Weights of a small GPT-style language model, trained from scratch on English Wikipedia.
Architecture: untied embeddings, attention and MLP in parallel.
Training: a variant of Muon for these matrices, 282M tokens, 8661 steps.
MLP neurons of a small language model. Each row is named by its layer, matrix (up: input weights; down: output weights) and neuron, and shows model dimensions 64-191. Each number is 128 + 24 x the weight over its row's rms, rounded and kept within 0 to 255. Numbers have three digits each.
Before each neuron's rows is what it responds to, as a language model described it from the Wikipedia text at the highest values.

Description: Quantity determiners before nouns
L5.up762:102131137091106131109157138141116152125104128158128152118120160145162119113141174152114161110111150107137125101148096187111126120100144145166160099089167108142160129152114119129095143103106174144131110130117130077105134115143120124152171180101097120113133114125107133093143123151090124131147122083111155147122170096149125123120106127132112115097165145150175098116129129139134101134129
L5.down762:116143143137106124116130128143166108173140108132087148099141143129127171093143094054152124120162139174159120144107148067125081162134162087103130097161138158093120108082134154119132127150134118139089127107141110130114108129138126123167101147152138119114149158157177127142116179121130120080136135156113108100184089159092093152124106090178138103139111118120079134129131119104112145095133

Description: Mid-word subword fragments
L5.up812:059110092128132149078197137088142115098103148131150173128151144131130117102140170149153121122165109117104150119136127134127152190116101136115120167116166096176125104110112147112132109103163121156136121144111141133152157059131131125133141100163132134139078119124121153118117144123123134108116144109106129130144155133125100118130122109156160160099103160123052155141127094161190133078120
L5.down812:149168131117064129119101113113101103129123105160113110136129168162130101126149131112082136151121124126133114157135150137132086145169099107157120094124135131115144091102104065137131137151102151078119130100121054124099082137134145122106074149121094130112165101117121145161079139115067124127125125160144107157175147122103146140102136128094131115177138149120129145124086191124132164147140

Description: Mid-word fragment pieces
L2.up557:096136111149125195149099170123134116163117141165132174097106149144149157146105142147112122118135169134125140169156106125137114147119152138135163129143179095117149148155138104153165139142108108143158102097150159108103171115166141136091111113149098157138121139115152133118089125161139123196132147181154116149137130192125116141147136124112115122131096133132145148166150142108142100085109
L2.down557:123144088101089162123117116107146157130111151134115134063108121118155104167135175134132126108155130094125123138094132134094125149130148113096119110177167110082111118123118142093112115118126098102163139111130120122176107155113122101160146146138120121143134182153120089137056113128109148121126119137141161129158145133124105166159120109093098094132140150100131091179118168090123131140149

Description: Word-internal piece after P
L2.up585:174104068137189155087147114105186130123125128132132155091098155088129129115155143153147110129123126161109170126122137112164109181113150148135176132114129135097108121123125109150187131133114149123103116133130106151128153108166126097112139143127117134106126150125157189148102153109117153109150128092143119142107142146103133116113156167081154100139143170151110132102106090098126122099138
L2.down585:125156117165155199129182149145072130119112140143132171143115108127165176112146142118135138201082126111099157101144156136134118128159125141138123097118136120114128124090129158183132116133116116125114166143159121150116144168097152130119096147130095138106152101139120101122118136161126105121096125089165100118139156104132126117125130129120129158112109167109153157131121082139152133140096

Description: Quantifier and number endings
L4.up317:138099188134147099180115160146132155095159120096121145153116150124126150147164191155062104145098153105120090129107129157144131094114107095092139091126117158135129135175119133120105121095125109107129110117136121123123136114144127150149140161136141123145146096112130110145121153106144090113188152078128151109120081148136093118157159099141110102106118136109153104109131114128159166149116
L4.down317:119139145131087136136102112112149120158098118124142158119112123153139154126146135102105176117159139105193129154155160118143102143152129126105171160163163140174105112099161140121109134140131145141120115139136103100143125162130132105133126148149136175064133093121090146093138131111118101092144152146144145084134130114102131145101107090137128116137126104153128147122123071145160161129163

Description: Quantity determiners and quantifiers
L2.up156:144148159108142115126123157168112146113152163093144113135122132125175152159164166122151121117174134115130104178112105075144130121092169156105175144122129115138116161127118142113124149127106184110151124142094163102089121149131138119152159122114113104131144093116108109125178159143161139083142136157091113123136135113150129095159192100136094110134086103130156125113139133152149150126148
L2.down156:145103123097146121107113136094130108121159136087148169128166138103126157090119123101105142101148127133141139097165105130146114119110130113148127129143071095114137146091126146146097152119105151099145097102140149140134111078097112154115123155166119071142127161149154131149109148134112128051137181191109132103137128122143100099168111077144097131126123142111105092137138121163134126138131

Description: Mid-word subword pieces
L5.up760:182115153150119120113136115124136135102139116165129105158135126160116117108086157173114143142149149106122100099130129064076105102108116104151159150126106103131112099173146123124147144114172156129124120087148147125117140167144116120100151137150106120169131093122153096104101052079131122129113144118129125115150112154135121143165072139130140129117101126130097122148125162101155118142108
L5.down760:157119143091112101171133142106123101133131139115137150109172084106117130121105118142176186113133099147103163158117113115109150157076115153115126120122110129084128155115142146130129156146135091150083115162108114154169151116148140065147109118121063117144122132104106171109089139176110093135092117153105163137139149124120137095090122131164157117125135103145140111139141118130093112156113

Description: Mid-word continuation fragments
L4.up176:111137172137099096127083109119125137154142144162142142110169115131123108165126170189138100129113141174157105084140153101150129112129148131124138116169137123154114138164110146157142107120152129141089101130123154123137116135108130095109130143149127128115128114148131111120131137085095186134073131134104131133164100110141077149125133105138122138111123112119079101111142073142112127117141
L4.down176:133111097089183136131129143128161138121106137096159179101101118162125127135090105109132148142094140096098146109140092143095135129132114135132135125091192149104143117136139110142091132086128156156129146174154086081071123113133110142123172146136114132127171127117156137168106066123090088147123123125117132157125138130147144144106105140152134167152114099114157107138121198141143132110117

Description: Infobox and table field labels
L4.up746:119135090119123104090181107104115121174156125139123142130149159152099124118158142172133121135130161128142115084119162090144089154145124115149134124125147133115150128100119075115143149117104135153123134126134139132171150125102101141137152101137160095115098146105141156129137101086114066131112144132100117123088146103120134090154123162108150144164142136147081146114178117150065135132080
L4.down746:113178097130158113162153133173090099160122150124127102162152179097113122146101121109166154138089126107102124169135146147108125140175138144146164188141144138087168132129093133137100169109122110136150171124126097109151113093116110113156172165132173131088132145093127115091115155171105126125151145108110146090138084114087137086144118127130141139121112121107162153086121149140134124109088